config = dict(
    activation='swiglu',
    bias='none',
    tie_embeddings=False,
    init='uniform',
    init_std_o=0.0169,
    optimizer='adamw',
    lr=0.000532,
    beta2=0.95,
    grad_clip=2.0,
    schedule='wsd',
    doc_mask=True,
    z_loss=0.0001,
    dataset='wikipedia_en',
)
MLP neurons of a small language model. Each row is named by its layer, matrix (gate and up: input weights; down: output weights) and neuron, and shows model dimensions 432-559. Each number is 128 + 32 x the weight over its row's rms, rounded and kept within 0 to 255. Numbers have three digits each. A neuron's up and down rows have the sign that makes its largest values positive.
After each neuron's rows, "fires in" lists the words (lower case) most often at its 100 highest values on Wikipedia text that the model never trained on; "fires before" lists the tokens most often just after its 100 highest values on Wikipedia text that the model never trained on.

L3.gate84:127144137127087100125181183061160117084151075143105132104158171127082112078144118084129169104203122128186128148124051160132162090095128092131120150132102118154072145100116128157106082145158134126103114122193136105094092160134174080091168121111163094103139147139156076115138143127127146173170153105097103122071100082120114132136123137180132205107116091086104164098102136141095105141099
L3.up84:131075108121130127105112102099086098106086181119205124158152151100097158104104162123145130208171121168138200085144058200116138106093131137112159097135155110211079105160105131071120125130093152184132100175085146204090088204108132118103109096090120075117077139153130150155144154138164156089129162143191127177159177141185077143141115142114121142085146114096131101138115130144162089191093
L3.down84:176131111131102126142112105114069119135110130153144102152148093150080107111134151145108135103160130151173144112191137092133195125128119170137165121142143094204106116163095119136108107112154135190151082152098124134122082143149062106140130106104130159109089141153142117155113136139169121139148145162099076173127115085152169088161107096089168134078163172097087139153109099112103208125017
fires in: "n", "october", "route", "music", "musical"
fires before: " "

L3.gate1138:191133118087148115190116107150157104181073115104113120128136164082106119074125127180087145132125053096153112103149148126161158137138096164087101125126127182088143075161153083151077124106160143099126205163109134103142158129148143169154121161104138146099152116169087088161149110133112146092103136157070096103120095093134082103098176115173076151153094152169074171132166161089197109063158
L3.up1138:114082132090044101129124098089109082109139120144115095178146123191081146120082207110139141139147097087117087110070153161130079131076099176151159083143137122140128123178121142160162141088193136136128091161177106132130137112146077171117152125177029124106181094089186110151132156096145110174143096092191130190140121131160164038091156184128164126103154110149130098076069151112141154110131
L3.down1138:119081144134123112121116107092150087161094184154109123192104093124103175161102207110177111132183093166191140143122178098126049156125132177113124062159160198128173107111144124156102156166114162102172079146137079105138120136104164119090143173146097142138150180102202146137098157122124087166157106111080161112140187153123140121107151108119161110101135168102164174121215105121207179154151
fires in: "microbiologist", "politician", "player", "actress", "actor", "singer"
fires before: "\n", " |", " (", " and", ",", "."

L3.gate2025:114165119085162103148128103189096111166089153160061100114085063059135141166132197106188108113102125144116118157164138123140111127095135145113133122138177128162124128139115087149139084120177132127136111153129158154158074119093092108101130150061114119129071133163138135222117119158144155147158080121160101129165085148143169073156109078119106187167076144120197032144088092162127130170102
L3.up2025:118143123080171142165085128122107094165132155117130129150118112098110131141154186148136114103140146184158109097177115070143123109167150150109128118112094095119103129098199111159109163173121164167133103081148087148115144123138123103129130201093077113104131070153126118120099128112127058123056098125119169145209132154059134158172139104144154121164118128122129141102144071166132113172078
L3.down2025:102113154093148122132089170137102086156096141101086106065099072089095159123090215118108147148125094118150122169140070121249081117149168114103154089131138049125118116114106085139112126184124132139093101114095099157138166095202113165122171110086072145102128127125095105089146103144140132167092109091121134146179081163149127159151130128143147207133120160145166087207174094147143189093119
fires in: "according", "known", "prior", "referred", "pictus", "native"
fires before: " to", " as", " for", "us"

L9.gate697:127119122100116070162111095100106113109104102144154130156112170147144135145096104117109137123101107159165166120111143123113101133055081169095154194137123104170112131162130141112169129129167146099154159116171156178135105139142098132131099149139133156142162101124110137117159114135115126132125161113189115128163115174224112158112116170152166115108089080104138123125162132138138085128067
L9.up697:152117152120174085109082139148101126095109055127114128141136167119126138131171145126138136093113122117098137131164097133140159107163074087150145170156115150105119151185138110128153108123169162136127157123107088126118132150110114139134055135137141104097133102090104083107119205201134135149172105133136197137112111167098126155110138136102151139083148119097151157114111116131188076186161
L9.down697:091109037178110064111117086091181192106182157154124172157119108164102168127144174106101067108112112163129112123113137094136100135177116072102102153172123143101127162115148136114105098104176132193193113111164112153191123063157163200099143114107141138052056159104135077109162149210159127103097132123089162107150106157101080126133161110102141130115183183145092172126119083094156101136169
fires in: "in"
fires before: " ", " the", " his"

L3.gate1556:150163156115130041097130138054177092124097083160126146134139119128120213178077132101143081096080099095141077110107079107047106168085106129141152191158150092168076143106133151206223096126163145126099122177165129097081183161187152090157144158091117117135076074084102154140124133130124136175151103104111075116080146155170169120106153119137137164079124121140140118086130133176125124104067
L3.up1556:148098094160135124123127093166108092138099160130144097129137122140086065160131107129170174108105114132106114069114169131177115133095154115110078114159128157160134050146169152050091156134096123159138168095107119158127104145125144199163089133058156092108102176069141120131116193131066160111093094176134204156154109113156147147159135154136107182175184166139124128123127108138150170114130
L3.down1556:231112135115148166102168096142129090149110101154142156139131089162093143198180094167135118146100125108128123083161140152146079135133111071098146139086135123135114127180137118161144153153122171165068123171104118142125146137163077082110096098130123208143161105135145127133100144121090164147124088106099081059114149168136076103121198130121133096136177080176175091127202127138118157119076
fires in: "november", "december", "october", "divan"
fires before: " ", "an"

L3.gate509:138130129129137131174123150165134122124178109069152098156141097117151151150115115177096119072112164118169122144134154173120163141218190144137145250134109164134164120140081122109132177147080145115138122115179094145162100082082083100073063091124164150056188111140104120076150089173139127118091151051102141164120084162127149116130088052127104179137100086161125156152111155094145118071135
L3.up509:139130158062136125190097123181141113139071114058169133110130119078082093132082110145104149066152143146137147081131160140147108094180174118164163157094127144074130117129090138113139197134131180150122125164150079169118157089067179059106069107045112109080105109137106136138091120157134144106092130111115153135096118119107129113155100191169145178127148109131139090125150107148183138097130
L3.down509:117092122148078104174183130131157123143160111105195101134146174149123158164115125168106136146096143111130133163161189127146161120182205115166129185160127148144131146124089112124142113095101154084117143130136108091147147110103126163117149063172127115103100128116083123073134080177137115085103129108101104139120156187095117131122108078091081102121108079140142133188031127149153118144167
fires in: "during", "in", "throughout", "within", "across"
fires before: " the", " his", " ", " this", " a"

L3.gate863:159165112143115099099089145155133113100091154159160134098146120158100101145173082137096118143107086144102094076094134123130157158114183127122139156168102128088153054067154093186077092164102145140124130101141077114114148075117060162137120107135121179173103129132137176097099151114101120147106165142191121165106086168089171109145150123112094174165053128140127116135102140156189109115120
L3.up863:161128174112135137103125152154094129099134169114142085163112091178091182119152148145152110067125119155144161116120163103137077094098158101111208039085141077124120062147146083146087141114072051126124156139095119166060114133093091085124061067163102145142128186147158147132136137159110196093155159109136151091157128149114156117144139171155111139198104101173136115101085120151135102122146
L3.down863:163149192144114131113120059130190132097114107153124119167105132138131125146143093130114133135112118104085099084150166107151145148122153103188143196115067144157161133117106175176104138135133157155089131091124087157124129108113110108078148098197050134179097098123141135127121143170166110124078120075076133206151185136113113128146138106155141122103099120069144135132176080126171121109119
fires in: "according", "due", "to", "because", "based"
fires before: " to", " the", " on", " of"

L3.gate613:122118152107124182121129124125167141143096166102078093131174157091105175147131150066090137115165101140130162105139093132100171130172109116100168127154113176175112135121103139109130118150154157125151155049146154177158143148152168113103177080073102184153160163147132118127176119137122100163147095143107124153137139192146133129151135099099143170149134131057119101091141148147079119078179
L3.up613:080101111130133165143136120163134167125108121113092111126185220165145103167080118128141149087211113140146163106140106142077083072146104150155149138092114105144110197119134153193061147084110117124111104127177132102160159109081212131155163122132092085106078191140184107096115136150112067150112104144153097147176152149154131087125113124093122140110116112140138136083155134103144100180117
L3.down613:115085094102089161088134109145136154182172152110135130117134132105113104125117078161137144102165107097151095141186076124107153118101105108116146087083143103148104156131135111151076153133150107134162098122148159173110138165199190118105136091095129129119059181159150115094134096128115104153181120155146131183141095101206170085155115138110160141155104110062119105107184116122148148154190
fires in: "ret", "yes", "swing"
fires before: " |", ";", ".", "-", "ud"

L3.gate1856:172176125157143137115129149125142138193114140154100146143101127081209113141131099138129093125153122177149177142157096137121120145109099135132079162138077101189096075156171082093146118112164168186210104106122114114148177116161047106073115085081151120134093141155195104146147142130138110138164107175129113126094170145112123132140126089185115187110095111103136181101132147166087122083212
L3.up1856:149157135158168106152118115135151155144171144118112159118090096121162084168134076142169091066159094094096156101106107122139139098125120112115128120128137105059119116108147169093122075096051124112144107093131124136071072146112161123083123178180104127087096113166127055151151080120090141161115132154141103149122220127117131132112133081153149165115059139097125136146152102106148066161087
L3.down1856:141145135186138105116068130076117136147170169080073082116113115121177149139094219136083146053140095071177140134113099105089138162126119111125162133150153058141078119115119107108138109117176150147115144092089113139086098178096154092188117125120100223143150088124115156105130122107149096172105162129170114127166149153138131082086130139149174147090111127070171135169192143120104152152075
fires in: "on", "according", "in", "at"
fires before: " ", " to", " the", " March", "mosp"

L3.gate300:172153115178108144107089145099118094095097141143140156138130139152134115153157128108117124168173087153151133064171090113104097092133131163134167170148109146135142101138161167168082121126132132164137099120163128123131212089133135179108128176104147138127130158126165182095105139107149142134120066081149147110143116148135214116096142092159212102142179110132150103191199159085133096141143
L3.up300:132138144170117102128138157102143117168189121140157133100121122148148053118145130157124131108141105058125135081125122139116105210128166115099152130121153104168175142141101185109066092145114128123137112155201123186082123092134063138165099134137105122196153121083171153133148121150117146140147139140127099074110162122081132082155151176139122111115109169145083210112148075107108126158189
L3.down300:118120140185140098094124089125184161133172118153080075134070147132141103116116159103165090094102153135139127173098145132131094174108144146101165124151106124157209118136152148056140156163181161127150121110103097143107092179146152103079112122089111114178164141095144103100128109175106144129189160134115149132156126147151132053111121094069115194090163125129180166169093086124128114157172
fires in: "in", "to"
fires before: " ", " the", " February", " a"

L3.gate260:101158090136122072140140108139131080104135139183117175126108090034111101104111126069107113117167164125076144164178148146088103133151106151179151151151115138154117109113179138133141162195146164122144105110145090140124117157084100150141168143168127082147164126160130143136107197162212183129114135167099142075190141094070109160162109097137155160139099055149165088081153109118176148135118
L3.up260:151130166129167066151110110211112132130189162126145151127181213139136145143208191108146105137169149133074136169171115163135121161133142096105152089192115109122130118172115089106102168086096155123136125090154118117077139149109085139132127138169103065121116113178168111096134092134104156106115102100073134164179149114093085096164093063172144144137168095152130119094108104136142063121209
L3.down260:159092105119156043065159159149139057142117142132085159104117156119150127074206122133071131100107141151119178195143165144098157133113126078165086135181165081132067169107190102132098170152140210082193074090094118089079155122157079158109063130203099138113117082234120125137108140157155173071092147114148097111084146122163131093166154154142200092088160204143152146142202071086173140130166
fires in: "0", "yes", "ref"
fires before: " |", "."

L3.gate125:151170141156093109131109092127120148122159092036077154129177173156157107112105122074126061088140169121137116133124150131060153124069123160117160098140140123181098095122154097100139160152163134129131158069168146158111130107076117177106155091162077106160017139079075176184113130096121137139197114147146050062146157129112126130116132148146128167038119117164120154130137118132080138128102
L3.up125:106143064125101140113106116137184094120151086226079173131179077144166090146123106167103094104108187083104095169096123126069106131140158107099133187124155115121127159139154133132099117132093155184162120089191140113126134101134142196149108153115064153146123109146129169082157114191092124135112172118123101131096111137110107084118124152126126093095050139148186204166142105106083147115088
L3.down125:121103084179121100090093130192163072129220145091072133105160079121146074146095112137135086094125062126125077134100106149126140131116082098131135121124165081092114097099130054109164122121126062180143148088106153173157119155068162145117108101163143180113130053140156136051138116164149153163164159167133104076135122182124136095067177106131169108160099098116175151171210118122114135156079
fires in: "on"
fires before: " ", " the", " March", " February"

L3.gate1388:091144099124096128103130150164086100169123140107090087079155175105115098145112125100124105118157139116135144133200137126126094129149123140195178123127167112090188120139120102109121116143136102102156176082204101177127150147112157109180098197159114134092090128109102092140128132085109115137145139107171133117149118139146131132140132159150125147057167159065103154148171107146159115090110
L3.up1388:147164131180137222096090128158130155102057145113105123139100103098109086114114091080109129129079076129133172137189112136164129154149149118151154091120139082105122133087141102159129193112148108192086093136170085092139128101102172145115121112066126052148060152191102120199125101173165128126070141148164158144159145146093074125129162112186133129155125142142126150124143147151069146167112
L3.down1388:141180131124136134102116144105094125108101131139154111142142130081150137140140105107093126081081129144146136098160082107137134072141136069141121102087134149065150076132146135140161132172087134154108156151143137113159103133098232181132108144097077130081122111153137122149093094114131171141079114112144115161082145157130051165149127101116155079121091152095169107088153162113075154136128
fires in: "ret", "episode", "votes", "match", "notes", "event"
fires before: " |", ":", ";", " at"